MLP neurons of a small language model. Each row is named by its layer, matrix (gate and up: input weights; down: output weights) and neuron, and shows model dimensions 32-287. Each number is 500 + 40 x the weight over its row's rms, rounded and kept within 0 to 999. Numbers have three digits each. A neuron's up and down rows have the sign that makes its largest values positive.
After each neuron's rows, "fires on" lists the tokens most often at its 100 highest values on Wikipedia text that the model never trained on.

L5.gate279:523484504526484519514524469521535461566505546505543554455457446528508561496475478470458467468476539505472544529455523499502462526466528454545403488503488461540459470563525539507529494478501524471535524428558462526457442449468544464453561423468529501574475548485566474496514587521522497453497512484465525503541418460471493549440480556482482461587512537558566452512575484477483514590448527553505492457485459511450489505555560515489521528528537550515482489464524539490461489440560497548506484474482471522555488508460531550521474513476447475509436524538487511460496433521545455483525485484524492491507451521568427472369512507528493581379486443497461518469524482489492596525509538453574489528517460482494490534485479512535541518539515555542471519539435566547533489539406565
L5.up279:503468420484552529553463514529495541547499462452573477496524435438532523495525486485514506502515450504508505528497596516464538557483550501505505402532497488442571514475504444448493446508544566488471425459433452458478443466491613426586542465457424460399502563444490468545521531538601470534545548510499532478481457492517572549531485549523567537519487539463502531533550559495499518529490509499454475432551503530527497526578498493565454511522415522578520523532486493469487436583412475523518513503571511475479467489486500504445534439526457501536571569461498455498520445517403472561502474502440506414446480407534573492524516469466496559429484536470526485488454469547455483522508502519498493416486495515474442563581507567507503501535491504486543444507507503454510517470507452
L5.down279:514556519457491470486553464501528463434486474520498519534498516541477554530508484515449483458428459503585507513475490438514489400490517478455460541508514594500410490401449564567529508566495478509487608513503507538565531521499466544485532515506522572564455534512479595502467522569466504471427463521484471431468530423490477476442560449563456493500512456441547482523424460469530437469542509466507521499496523505507508472457522469466540485450535501466418496465464497554489529463505517447466488506455479486512395508479446442500492526496504508458474496515503510458484558555494560484541468509475503525509610547502481478442507540552540531533531548540506520513560483530488507531441520562511522515450446524469517414503521471469554558489520492510490465497563521536480462576514473
fires on: "ne", "re", "n", "ale", "le", "gh"

L5.gate323:485509506480507430489464424500469523567463525477515507495578506531494424527472511449455494506494448485459424478484529559508536466477463541434542481486530510435476558547587576508426545472519459529602492494566456514533464522504505431516478512458451504521526458509490480535469573535564572518543554407475437466472503533440520536466465552465518481499507482510530488525487466543417460477541465492477470421512507488553481556504536506511474547539546510430456473503537457555462423506456486463462429449480504538502498518516519529503535483465467448408541474503528546522441430480447503530508498496512527457463581511485580467405517484565477553435527512421497509528508493508526511516471494510584439449536538450495516537426569479532502540551485575493492488469523494476529468545461476
L5.up323:483519543536545528508474511570440478552498496477494465454505541524517425521509424503527555523497504483579457494527575528511459474471492472468530592520548514547467559486466549565539556518557525491493552486510452516511496588483578441502556522441498552540442546546502482546453585550541519524518495468516464541504514523486531480522565515517532515495480477552455543515466519535520502524563473486510448564511484576498491508499527562549488492515531435485463491427529550540503493473515514557466495556474461424519498453517531484541516519576494483480494477433459503419473442485502517448491498471508487525469464556523494564491527510530522517526550430475470528533558539510457370636552557462534492503446504533520490553534555571446469469553518522547563517489535492490561513497500447
L5.down323:474510495529507491467496527479556472458530490504511490537516511451551520494423464464544593499484499539539517552531406510530466471475516488532514487465475456473477467485507404477474472517442540454509496576497473501495503479478548516588475432521463477507504502467520481420577527477471515471423536480511567451534508497550559574556411450379485513458524480482477486471494514520500509517441554530494501424603506502517496489515505480446505504554511514576496489483490536472559469486483507520523481503512509437569469500530534555469477525475500535557446523562494484551544505524553551526474527551527469487526517403503520497520568474495547545527471379434471567507502467540469522508513465492516588525527514487531521488564452523523543637487510432455433534565503451493542542504513589
fires on: "o", "ra", "io", "to", "vo", "ico"

L4.gate233:497521476479489505440465487492521476491470590503412502537534591474428492481495495463571504517481489556587562453473519564434423432491470480488446516530546568466460577470542481502477492461470428476484450542548544502545576551489483545476539576482499506513558479499478453487473539464446567480487472500536522428476485454510519492549488555448523553468471496444502551450496528533562492515495530514445418488479523527504512470469477453484530462533489477525497515554498439442515427534495516530460543429486535551496527523501527518492450499491525497558433487497509530482464569524534539453502434519489498537467522474499479492484439386493446555540533462484489532518486502460536462476512544435510510531435537589451591474467492442497534580500541432480489504481455446562488522482508534
L4.up233:557505498536478525465468484526587457490491516524521517486552507510507472516587469459486497464502480542499514491532518450564497498469471504536493527530547582536471413553517482531477546418502436523444531575515501522484448514520558521489493518448495485512518579527467505465553562511445517447499522491489461456463501501513562470459472514404477478468480431530520509518519433620534518495525510470445564564499486421474516490532531395602450469499550519463479509527532537462487445560527508476511486596442564447429554478505479477503484504485483464463404472533489483475495499462496519477510459554430481467494516459420525494451500522452559468504496486476514624537515513497572493439499463528555569490424471441474481433483567548526497447554515465504448493461515480467406589518470537
L4.down233:445510501463509495480541639529496556505463474523498431578507510473517549567485446452542639538521481451493506580489545479501565552421555488473530475519466422512511443481406505416486447565499571504511548466480527489609560517489474522481530479515479439465493480494538529557430515478521427544503526447438541492442560490455468492453525480570508526552524507448555448487532515415468423573488552531533446406481487500462461480504557521491398487473506555499492443473472459491542503444516484451500551526538555501587540466468479551516498506527468549597469444481435565490535491515558479473497530540540528520495474502524500460504491529514514506526482569516499478485469462482493528562530526541467413459573485581535489502485543461510527480451554447526478508516507487478542448453487450
fires on: "-", "–", " and", "/", " &", " |"

L5.gate68:537548509500451444508472505423536544483581508480456457402532547480522476555519516429516503503489462495371495515474523446485502500488519402549491537563464511525522488531552463503484477460408492524501517486528507490493464550533535443481472517461562483526451471436607508489480489487512537461593493499573476461443491458418465463580525504414492568514497509532489474462489522499498507576531505596507445499493471498497594610482472568491442620477513476434450504480456516477524494512546473575527468533447538516454463499506536467492541551496421478452516471496460517401511544489557545476548498585535432444436508482510542501464523525506528522503502558480475479560525504467475537483539526433533484534466458491481549495470496470506523517514513544475495539418468567517452471537506566
L5.up68:557574480458547592544472524549491466491472445410470612494571496529474490456555540534492532482543409546514521553488442545492495528569521518527557499481502534457483449463541480433444448524448491471444485454511447488462508485508453543528513510499399472477512465479520508481416467522487448440507481553421456523519500508508499500505486523475482468510491526488494518457522524450506495460474558385521518477604510473541559488498514479492488494435523535563440505492525478491554440563542512483565506517492432488544514472498502473492480546414488481540461475461467541444431476524481503474590498529451475466454482508525540436558428459529577504531509488489587596532437486572466462418440529468495521397535521514510537522525531577517443532482521571415492484455484498498531495491536500
L5.down68:458450481472453445474515487442441526453543484522448436610449531464466433537446529498517453529486549428510467493516474520489484529414529528532409513464472519514451493465429497504503640512527510489493504482444515492531462512474504462477456472536540508484414496499502478546503489456533474529580507524568566496452498493493492529548499536599521501434447481484473523515483547480523508568531489488413507520406483426459535475492507534463484472495499528429575509490515540470541569493522427598502482451466484490541466574486507502510564544561554488499515490504482484492463554411432430522489530456461537522488504502513496517450547514362490539523528522477432442511513505467489510543548504487474508526515546467481485494538529517490456463529515404495558491551435529549440482560475516
fires on: " |", "c"

L6.gate70:595498476524482455503496474458576475557528471521511508483532483459502515524529469499444497536521523511511587432540554488518479478493557451504535476541550419503483456485455471503515483535485502477522450535465494448548474518432513553509468539441461455503500471544453503455505438420503625538506496528586510492517510483450396460472559448532469498521550436499567511450480491400514476485486509521482488528514585553490584527490566527583527540501422496516559470479539429470509492521487463507461590557452506432448513525475461495559472512451464557594572537495563498485478524474536508456482441514529429436489548508486580473520401473473506490447474509490503470529464544434481499528529497556518500598479537471467517575583547491485483544541483478444552451535495466481517465545503497
L6.up70:574501466529474528535496513467497486586517475445527444502512553412426442537490499532478477525548408485498555452477489479489514555460457501565537464521502390464499413506469494498423502494508503476547428514524562489494522595458501530543491480468489482487513468535422568543539517485495527563525487490584460513539488509549462484545525460488486508511500490441507400469463423461480494477418512494479486480495573570484487491517506462472497483474479424477448449443531428444488473501480520566515542532476354583498564550506557512561549503479493502527446455556595519466482471511542510490440511542536528566504494497503501488442443519483503459518492534489505510437516577456475531506487532569545426599539474534556477475505514514496492551503484467506499529447565510498521427479511511
L6.down70:515503556540448418459461563568512491480491509514532497407465503505527517564523512506546564437520526496471444570443497510525456496547494553441486554500461491457486478498503470480435508459468545489544536447506523526478409567527454481534523516509499467464503509548511493592475495568459549454488422476476538507501456521540554474444476564471510438531535552573414530471486447525434482525508544506524574537469477478460526545532524490519500515515530444486469559496485465509529555474503482439505443525546457524544466527508486484441529498483474549528563489459432524516556503484434507474495552559550527429575489501509423476485455510411489451542428476512493530482493484615538470514521553430480535559502455480490625490484437522513484570533480529488521550536525556510421500480447501
fires on: "ur", " made", "at", "or", "ast"

L5.gate273:432564501412449477472402493476487528549520508530471485509523487483434548453458521483590486510538510533552505484489551530438472596545481506493440498465542494472531476566498470481532490457554476483485487545543502506514497512518530558476545541555506508538515485467574445425518466499508538607502458508452508527412457538443523483436558466532477495515495517456470546460512423470592456517527552454514548559501600495465520442514512412527498582464494494507518509458473531493566426486557536506492522497499466545567532522530514529531522482549508500544567478513481499460466557461549506578486504425421461492514494490449435517505560515486443479510493551514531515556492459432486480482559510483470447507509525540528440467505417422492513508487517508480474459533514489544483477475410420
L5.up273:550498546539510415488471508551483523499596541505528521563578496542411433632450436498513473459476481516562462494496536506457490505483480470537446489484404539515462468484505521443479536465441428462539489467452514533522493518475495531477535521514434509486488534501495513573524550578521568513551481495534479396443482516480492586486458518470480502522470540497471486419552481562452520478494541508486519501542484404472520543418565518504477542493556502510522453543537489488521481543490445498495393456466410486473568494511520452503516408548483453553450559497494480552502482473549520519570538504536424516520526522531511427526394466456528526437491499471454530516456536481498475514506478535459483472517557484584519446496538449454537508449473558521459526473476552457553522543510577
L5.down273:474491404514465526527456489529497482453520433554473505446513459470506481518537509429528552567540518426487488538444506494547496546434559504467553503521551479460498546547464431529514436558492502475566536485536509515470503516510549548515463529435513599543502515427519548489470482499481455565545497431510499534462485553483486545444491607477464484471462485497460480502485477552502497471516528587508484469462461532506531490527513465542409511530513434508529537505531534498496464508512506396436586435552505573549467491493512494519514512476505433465518544538459511518508512471457442491512487519520526512475443501516538520472506566422458440561477503474463395406490511489530504461548537480516510460476479499461470619494446491535476557612517483543518487549517496492447429560485461
fires on: ".", ":", "–", ",", " &", "id"

L4.gate16:468502470515513541497483443463433486453513531579475457508512502520470557531539474488517459465554434514477428541455499505516493586537520494488451484463523450466483423512476552445537494496469470558489455504452502472508495597534430452442478492521446524463473512563566478504488507467446553419454419529517562445502500448485483542446531514512548439500462457469532531431528530492544525466463475442516450502531634508476540487534464481505543515476508518495484474523529489582558505513526416510509504499468467522502469516465553522484456566506550504505453499512492512541520558489410424494457541468561497584529426497518499502424440518517545462450403561469508385504466504474486448472522460595560464466520518504577529516534464456559484520451521520466527483518461530530511498459475512
L4.up16:549592553474486572521516489581471498479437502527463552562447478551509529547481560462517453495551451481454502474487493539576522587472506434478505571498474513469462424548536475558499483488487531511533502488459533584478415552446445525408541477448471511512508487398507557446559471426522505506560492589495526473567389494532443442529472486482490451474540473521516544402583474491546515486539467447465549496560496444491528515497480600575510464434541441540499464506562525506507469487541485532525496544487434523488496488491454484405452498525540499473477502473513529483473454461492519524447465487461456498486463439511448466568494507534497511513519505498499426483478507471574499535525479479448482546458491559475509528608460567469541558485454504510477535509558435563563460493472450
L4.down16:451426550493430484520469556479473559566491553473546528459455509462489468513504490487475533533484529446472441509513460598469494466502449510583582458495482556505563480588525492415472500538526458454526516544477506387461564462448503491583459512504553469517512492512461538520457446534466537484497502456471473613546472545539480514552503484416510520508509559476477465506436505543485431496495489462517494512472496479482516512510487510391437520555502447500479596505465461461558563513459475514530485524549526484507511467425566516506583486517545454494526451518504430409490544495539541463490532509543462467416478539518527512516481509450548516487548471414488538490518498523524570500455486512539504472438471478503495477416483492487471463444564571450520491547494537411512525415545468
fires on: "en", "in"

L5.gate307:503483472534570463478517460427533430467525501499495529441517475498550454555541555546467483430507526493526435508491532495488498478513522528528468514624530488541532537509465567489497523507477511503505463430460490567554486469496475391448476495510535436492500520449461412453429587554510505504464546471520545551483496481523496528577542533509532510489519595512467476504451578499503457494532580530510444502514540440450531498536504543484424537445506406526516501526478463554480417557514517585492495587442442540515588469518481474560482534438486545537529499479535472518464510534521452490498520554537503573467499558481568555518501552538532516579566454452500406503435522528517496614479545443542536528513476484525513539547527469502484566574556484507517475544536571516506540553551468
L5.up307:508524515555565591525497487480518541511461540513441512474529575419537488525527481448457497483505515459463476485565466479588444490547535581538514532582445460521427445521482515451420544527532480544512549459496504577459448486483504438475560532489451463556482496501504501597481454481492510522517516439585498522461484503489470493602433536484471457489536488491537462480480517507447433501440492496501546536513463541449464565498543573486460501485533385501487474494435429510518452444462479515459539489526496450552527508484471423446484529482512515536461472470466493454454494498506479475467520539548585451460615500536554491489488497551471381485571554448481529471507540475519467512523523519445477506527499485479554520549476538487545506501578488553457486484503534451574458488483514
L5.down307:560501483528471469501568544542461574557523424512416559544457499498477518529471524530546490565527570419477530555471505514504470538524461480596471454518500485536487467413566455503491402471548504454405511526402534558494511506438518489489435522533509519459493493495473483496497493458562477527525484542494484561565469457469516479560470539510487435499497544507485503541462467494625485482560549506580471513541477547491426472479474537536478493494445425453528459482513470454484564488528503531627472510466513517513492506531448540527418479489606556575543469446569487499525463512520494466466475520508478518493491478563532458459480451503513579498440533502568449477505525462449513487478500560529525484540491552544520486566502511477540504501450479433455509517439447470445509480504473
fires on: " St", "."

L4.gate289:525542462428518481430574508575546535452549520474471508481435536436434517541564492493487505446536561503440552539561486548503514484502609503446461469532514510535527553459514491514523510466562426519489465481542561448506458552495520550544479544563533512496497552452454499489541557533488528454431439505531422482465461524479494473512535514432511476479476551568520530501528526492527562443492583518449485531466525542460564509471566572543474541492467398507486528548568491502491449478535463495520492538454456485541551563455511547439529545573479542489472445461515487459553585383495446512490499486569463552490493478484473513474514528492528553449489504470525508476512463471504466466463525522481491484617453515510549447523514533439570517430562487473476552511489523526514528600543479
L4.up289:565502560516539547618531516565477480550504441435470536509478489484503432484443456469500498540401522557412477545457535537557453480502450524473464486490497524533442491507479544438457505496494616566544453480580432466407512534456511533495544516531493500442483526473512514503504491450482540569498486519463503510487521446475545523495423525469550516499521482473465473456473492479530500488525494526537523490537519424456569496547494429468515495513472440446512559495457488479510498440464540452476502513494569440491470470497532442520534464508462556499484504515527452484502449495563570497563476527480466438454546547465457483486469529507484474538554480497485540432477492559451439489498513474487582517494503501526513543543537519485474537557438474460491454517471566487442439497482439
L4.down289:427530502518536508476474549506535464501484518556467389510498476484506488515432540484475578529469490557533458501382492559487524520478505490528537484484463472487504394436449524462526558553545499446534515536459488561497505463561462469529493496453572546483552526427520486574412472547561428469489500480506528495488475498502478480470547553504475538521478466503545541572571522432521474551517557491605528443511467557461413555471513506533465470541523528482576525486577466446476526554502430486476496520538486532500557520407566576468514447521514480476502524547434460510480520515452454563485526479539525491445469505477525510499532417512541530541435432616550487490513541456518502508510451504537465455463449573491509502448528496456537450537535460533495542487465519509482474508549519
fires on: "d", " |", "g"

L6.gate396:488515519539573459397554440533457438492544434510477497504525477476466462554485474502486540516500576483583530442549489509461505457409510494514526482511586452427531519427465485497444443512580556565474565521528460478502489555485461466492486530492434510538515477399506492490441576547522500522550422477534490440561502512491487463510470414441589471478498534536515463515487444482511446524531456531479453499449559485522472494515510531457483432474485549488445548492493491501517425534501517491482438489505510461549518482539596462515447485529460500528560505406488542490506470487540487537541494455534468462444576494496529508455427519495503443498549492519525511533526522418463498574522460418493538507462484452532534503549522501458516449461486535506490543511505527475445519472464522
L6.up396:457499456528421567604505582503553474482487531546549522477474537465555420468374489491487562502483515479514530460512474479567547471433494491565563475497553518520484521514466466469506508544530416572528478457471469527491466554497533526525507514495522479513492495590507463500455530496548522544492514507568539406578551512462524484513497539503497479462517432620511524543465483421511510436503549523558538442485570511530493456644568535500446560509476487520431496500547507491431553541523431417491472504548481496483528509446478501514516490504479510471571510499476481454510467510564477467395521483539520514500505497432535521524535556486558476543478493468492582517514480515486494549487540503489485499530555483452541497501518562439463498538493634496542460512518488393460483514526468
L6.down396:518546514509498472465513442576523521448435481474524428452520558547465515456473557496520512480454450463489517553517511590513518488514518513485472499440436451466444562524546514530513484444418505525539498477568552523530468437497535493496484534525501516407490543546482510446494436533456577478505476481463487518445473485530486576501511469499417489585496483539524543555436558552486502481501525524527500517487538516495488534518508493433518400553549522457520506599496472454456504512435490571494560458482495500511478534580495482482541486443497479533478486570525549505589517490551493602499502540517501584542432524535454557472520450507547530473501481528536394483499423480502471529482526564538467444462488475521445489508534551566522566506526486534533499506516565539561503586537512
fires on: "o", "ko", "ol"

L5.gate20:467521528531572512459456435520510505493483585512465460499527434493468512514580497543509455529466422482451493534506574495450470463529521487523545571517523566501509507524422395558467480506521471456517525462463452539536504506545499476459420512426490505425531517528490515531482444507452426408487506450459473542536425536461492476479463470517557480492536510548495485485527451565523560512529588498430543488493519541495433525460520453475458478520533523502459493498525521502513490443506446504484535530455413392530436552458545474535452488522533538536470482505500485547554534467518581470426461544488522512491499507415567558483496509535471595562554556525548565520451549470506448454539497547514471450503480495418448532516553443502402483568453544467460459524466441518516522493471508
L5.up20:561479445460471574588458499482520539484521539496502503487522537486427439447459454504589479458553531550427527472467464531479498485506520624522498480484446512425477510541527472426567432458472510476507481546458541481451524538533503545494542490486443501448579464465502541604545440457540499518546463564499445520511458469549523522515479544495469527528435453460510530510540447465615496518503549512534452458553512510506499492531478420463515501508527499566455510491562496527491529569561510487529489479471538530474515460499443563519508486512533573575467488514512480469499564543521549485448513540463527546408505476443468498560377506518529533507527530433542484462522503528507477479493438549545525519520469511520497527453500507483502516463480535435451515503595470575487455523507517
L5.down20:458492447536556422445573399514511478467480569503490508520495494504469499522595557461490410459574483462437499550513563518449457540584521495471492425473552444561433586520535498593508483456539487503519554518499442499542474510492469493482461493567523539491490469527523517527516479446532536468476490460456528550448532482484548481540483500481489501499522500516461478490498510477532504464503568577508560512512568513466412461526522434488466535449487525452490423467520446518448428485479520542511503556450526558558503532489552501460503470502531539522507432580430496544506450545447481465528481564517521430544500476396554523537538548588456471491487583527518557524480473469565508422562544553507478603526519515477526547547499442450510487496490518442491546503534595490535538490531542
fires on: " sp", " Sp", "osp", " qu"

L7.gate149:509537483537448436493555489472471535513531567529535501477443431471454449564497493503512508516533545500457484549474530493466444544507578523436495543498565470479480483457525555434528555508535504531543539490407426433544503501509531487522541459480506518402436485468483622455545489568495431454471473447537502428573502473469579462496534496450481473569503470501555499484534538547552513462488510469471507531483462511570547440510531474507459462468512500525572584490517529497520536539465474528541473449548564569539468544455564459482460503499495525456430538529480496508528556398506474544477463521551503439498522491525497508470543507534522480474499507514522576464579472511516511555467505471464507571492511429505525466521546470472597426509476476482540489522486459515479504426457526
L7.up149:506513453495502490522507486514494482465512409509494483524542493499408470537461488495489540522472485535544546522502400457567434574527467488528445550462489527498465506550568508509500557500490524475536515466512495511485514415480591526516481414566501579465491471435520473531590492560463556477508523420515536477527505467430552508576518547508517575520431443479563574476515541532544460533472517505410399524508522455505497497530491452483495513477471515489494551497540581547422486522464452567490402515556567524555446551523510451470476464582543506474516561516494446521543459477483478501503507510537544510457500505564521423464456521543529542572472473478512496515558524518600514569562427480522522590437508443437510467542533468499540493532497520509496567511457469369504590510474465
L7.down149:473539445542469479496573576501491496548461528553562505520411465511465529393508467506515618485521507453489403507456522530501485508531423486497581547451546480481508413470504527480521432409501520522467447509451471499506530552505438470497538513478449427449593478491520486472426438519533476486476460482490438513443529479511475501455547489443476454536542462588405446521482447479493486527505464501519529465542504481544454547494488505526497483522559489545517473479544488451507506476635491517493577546544499483475588509514436511493501474452430502524460454538505510543522504494429450467478526510494520555564477414482499530581498437520437559474519473476514519439527471449497447503479543462511531445542476498498495459430435583522432536473533481430533469502481464561504501510533563
fires on: "s", "es", "-", "is", "g"

L7.gate169:523518500516522518481535448485564480524482521470478428489545580446416528470453473456494513497488438501493535367506460518536487454470464512623426549574406483510526509476556514541511495507493465528469465522444492484462492507518481536500494505515574525540468505484484570485496541487477475529491527479507484525518482540471466408447490542500524475501486535495544492537532544523516496399441462485446469479420557557495504497444554500521418504459459510565520450573471452506428505506453527453532439481465484486504445452478504472453555498443490505537425485505434553525533526554509489511472451529443473524508441546530476525490534494541461491490511489557500550451520508467483568546477416506422538558494539497493558472521519475488469564493562450483520382485523495471576556421552554
L7.up169:504448452428468470530469461490563394436451479442458512442503520446503448407494545459512601552461466491481455498452433505535475515536502515509523440463506507543533554566521514456519463437482534468504497521426514446480491475479511532485430502503563507446439549551482440540450507523503460542417481533489449528490511476543526449471487505534531506452516524516525452470490499544559461499440486510481483516504484538440473495571515482474417515522475484478523457506517478574464566505555458474484498500522461472459478560479453519507533519465547470532511555557464465506505478481564508460550569519582543516463622459476442553471530453566585548464519477469402444457501453537496579544525535493519489494514513542534573469518520539496414445527551595479508516522530545456514581511519471
L7.down169:481500540505537467519558506504503494533491542477590460519459470493528572482439507506494548444468474563502498537522528459519455462461520512527495522515492494458519456481528540481498454431414444531452525473483459492442443506556482522558494502493428558474495485428445541448510450478478460503537590459462516508501466497564514419481543479594527514481448520551513526466518437561556508488484517514512489480458453488481484476492477494566506526527503490519527581508472518478487528409509489461540487483586560496504417501514514557450502487497533455481497459592496514586430523498505436470522491468512531538534480509544512512514512493503429560458529415538520644519543535531499534554515512471478445461475518549519503406582445417534481589485500424545444501590467463486505529445554479
fires on: "H", "Gr", "L", "br", "Pl"

L4.gate191:499493519520570487503519459473456433463526511514464555550517536482552481483502448517421456440493441496495429523463483505561430529550462446539516470530443517482507496538515491494496518556478457571501458472417529513447530521473505510476455496539384394475453496494546476416424454547438548497571481470525531451494503516536428430484519528482516530439432537476584499518564496535558486471445512453528499460481516530548499511606593495464503572558479487493515453506541544531473456529437474609477447533505514509489467542469529463447449534541490501494514492499469592527477460511479509530435477511521542434431506564455512525490547481525550471531543510511487502569490484552532531487529538481462563516475531524500493477514471395471500546480544465459443517553503516548546465520422506
L4.up191:501520454496475493515523520445537469497523469441526539486589481389417525487478470446524519502486519484530482550521420419526496471494505443512530514532526461504489510518533485480550469509533512466542533526540512446445452530521504477516445507488520459481573453541555506445460528502411554554484520482528476500494489606496554562424524496537468483456504472566582488486557490484485477507429485456582550588573539468516499487507524470565512443513552516470449483450486481433513425520474500447501425456457469508496484460515510467429548469483530499517429521495486523566440474473522509555499517527514568578509468480477482476472518512544492545501523522541477516550462483473533486563524554497466430542486546536497467551472565500554473502535472475467385492504414479544503525498525541
L4.down191:538467539517466496539502544492454563477480425523533481509457552621552608450494492566564650508455509542503422479553569547522401496458539495463524526468457505548540524471509585444510525477474499497502504517476471541507545477461511479553494440475517549508508482452485492487513510470535528491449497472511502481486485508500452451512424478474415459473463549525466490492375601515477502477519529535495564453416540531475546504482473502411618470481470467493541552565549523581499516491479440521576585523496433471478532536464522434492507495488488493534480466561502468443499516440512471459449476509452511471499535602520527500533423533458504531566429425463503480456457510548462497492511474489432537443500469488506461488509495497487559562457447525447488538492520541469493484500473462
fires on: "er", "z", "c", "ing", ".", "n"

L5.gate137:524515504470499476530521498475474518557484522460462495461607477521479512528537487500467464502468525523484559473515382568496444612441537465536506478444532512497539513473419475390517404530473504489431498476504552541520494500453499512504473487484538460519418502459543551451540495489504466534556564524482484531452491454493503475415477506488570534535477487440527539457537428538566504582520562504463558450465494471507550543550422557462452477473536527497498410519530483506519526477459460500476561509498475513522414423494427514523445488477475522535513447526513527508481434519471461475469519498553489441575548564607504498511553534500518570493479504470434564511500531528540491465610540534503502525477486497460506559497526457491452504524536499529505583499537584423466461528472497
L5.up137:543527520498487410465488541521427461485481506484505503501528498448492522547574501483446514502472528512477490539525470464498448521500505528495503539489469500466472551531548482535484502492523502509487465516539536512486527490487541518540523499540537471529508522532425444488478557437518443570493517501589436539518415464452417558429505442560501467471513592501418446485471486505459471445454545513488504533514490534498449523481553465495444512505529488517516531525583417429446496521513523556590534504504475502475530441539521579510493539489479573488429449446512537402504520476457450511576440511495542510528471463446502468490424505513555484478608576427527534462565532467491575530487516495479478458541475485564503492463472552566527533548495509478589601518478522534512508494530531
L5.down137:469498501489526466514485409465526515496518520538530493516548490471526521472490481561520487497494423537380466411476539539532514526523538515468502472556470504478446520562464568513484523481538553481486503513483515534484514513484463519551460593434447526498508433534594536490483441531554568463474502417497572508502523512531519501473517517342510516481452346516483497470499486494513422496435513469480470508488444543501433505456472488476524488468450548503501486508398539507552461497538446528391502511477507461461538510481489542501451497488502436453460462501502480550471588494508532517473463491470505471444518557566504539488508477476478491501484536529461579454496543554466454550537540518502523498510491529528539560480484495442480600458500491530463451556525493490473530455441496
fires on: "or", "ar", " Royal", "at"

L7.gate126:521497460561492530488482485441509509447539521470423538509491493546576462474519581482511499455535434495495510564534559502617505419538521531526466523459595469445483486535561584500540490524463436523520554466478553487443520534524567491479473513496408458498486453516505564547418541436492555460496516507489479519557528427474558462504552513487525466500487534500525510494465469494517439489423501499493466468494479539490553545491548450530519571450483505543501463535506524482424482583484519531569565571487545482491581497480483516561443482500558511510502451515528472453570442481526520518548537494497439464504564425507498505406476497544392443457559531517483527461435552488469521475505524482566471516494536463537514479571543505604540523465461477518503523519472531544457548487517519
L7.up126:535511547511523541488485466429417485442466499490448444522531507497533549519496536530473478479515515480514463443508489487495507465507515546609437530635472548479520427433497520503537575421500485529539490515446483541574509466545461496533484491489477473480531517498385480487478429529483444405492559483476504549480498512561570519467431564477558452511494533491503442494502479501508467538501470511501459483436509462483476418504521536466511494515501473448540486548452478486485543503528485525491519586552484441454577532423491478451487499578551537513469484546539524460518465517516543466496506549451481502522481444553578513480497544574498537483482446449491481459552478536520521487524483471448458509539541501467508508543450502480471457557584498530466543453531542488534478419454499
L7.down126:483497555570534473422556419404454494539445486509486488503419491521510427504490550572486402455523464517485511495509516455544454517458531474554468536434502513514421514421438502512497556524448465547501545508527552469513610484414537500543496506460550472484506469460496513552497508403523512547521378507410500527500509515456487482587450545466474518488445515463509542476470505528531525477529480482467542502527488510493475476483542489549468522540468439567500509494509445421451517437388515561496567440425539561562498466463507469506471478524495505530472525501486486468448501580518477540480499562527476533444428461448472528513455580531509488460502447425553513473511610510466454550497482502555516482460511481421500417511485531428512552440490454466488503541432485519521548473476539
fires on: "est", "end", " St", " rest", "ind"

L7.gate293:515435492521496506501513429550512459484491496506518492558452468498495481573505448538461501463474456491436615427468542503435498478519481528506461517560483471534491479518483490458524443531578526459487452529486521499528478483440505494563532474493491528507529534439452497535556512422559533457476492515478503564550529496458530521514447500456498512546504498540510497430495532571427508452489591559400454472458528512467399495440433497416448456460479510483536490571462439489490465475487527514483405545485498471470495477527511464455453480497519489507503476568514535460538492525556528474495536512463527501527555456488474547473353483566487459566521554493477544498576495487489500512494519487578573428491476456569464497484547530439433465516504470499466567480528440511486499473451427
L7.up293:559449486558491470521466472465491538456540581502548475572495502580452525498507524571464465538539414459515490491486458514456445506506466454515504436553515519508540474627516556505550474515523448488508510507483476474505436539532546510495464516521554483497508475406471556542519466516453547499395522515481541455521518559537485515501515507399461515548462455540502447443559450530494504511508551491524445491536516488527493435503529468491470511495485504480468496504460428529512443556540510468501475523517578482471491547510547407521505441423530462566469528466524537477500549504522543562490432560476625503508472566453519567548453432521544434490487486479521507470542486501496471482491471480496565581491439438469532499500428563477566480495418438541418514447562529507466488506534449
L7.down293:480491486499511540517534499488455454432560488483452573481544415481480456485543538484497573533444517480488488534487444433495523498501590552537502472449452508539504504512468481498502500478466476491551565510612512496517578484498393495475481518537507540536517518495501498523507467451403502474536454519407478532527497499531538475463453529512473489562484561550528526540423525404548504384510516504533535548498438510531489494553490541528521503436446532540522539506478556525521561486512530478528559507530526526447543482487538536461498499518533568483450529531454441529517545497507530429469432533477488508492505466538551488552476450488515583502474390438491475490495520461529523533522501561448466426551610562551569506534510492451475462470538554449512529459529476551474446463526543
fires on: " sp", "osp", "p", "m", "rec", "lic"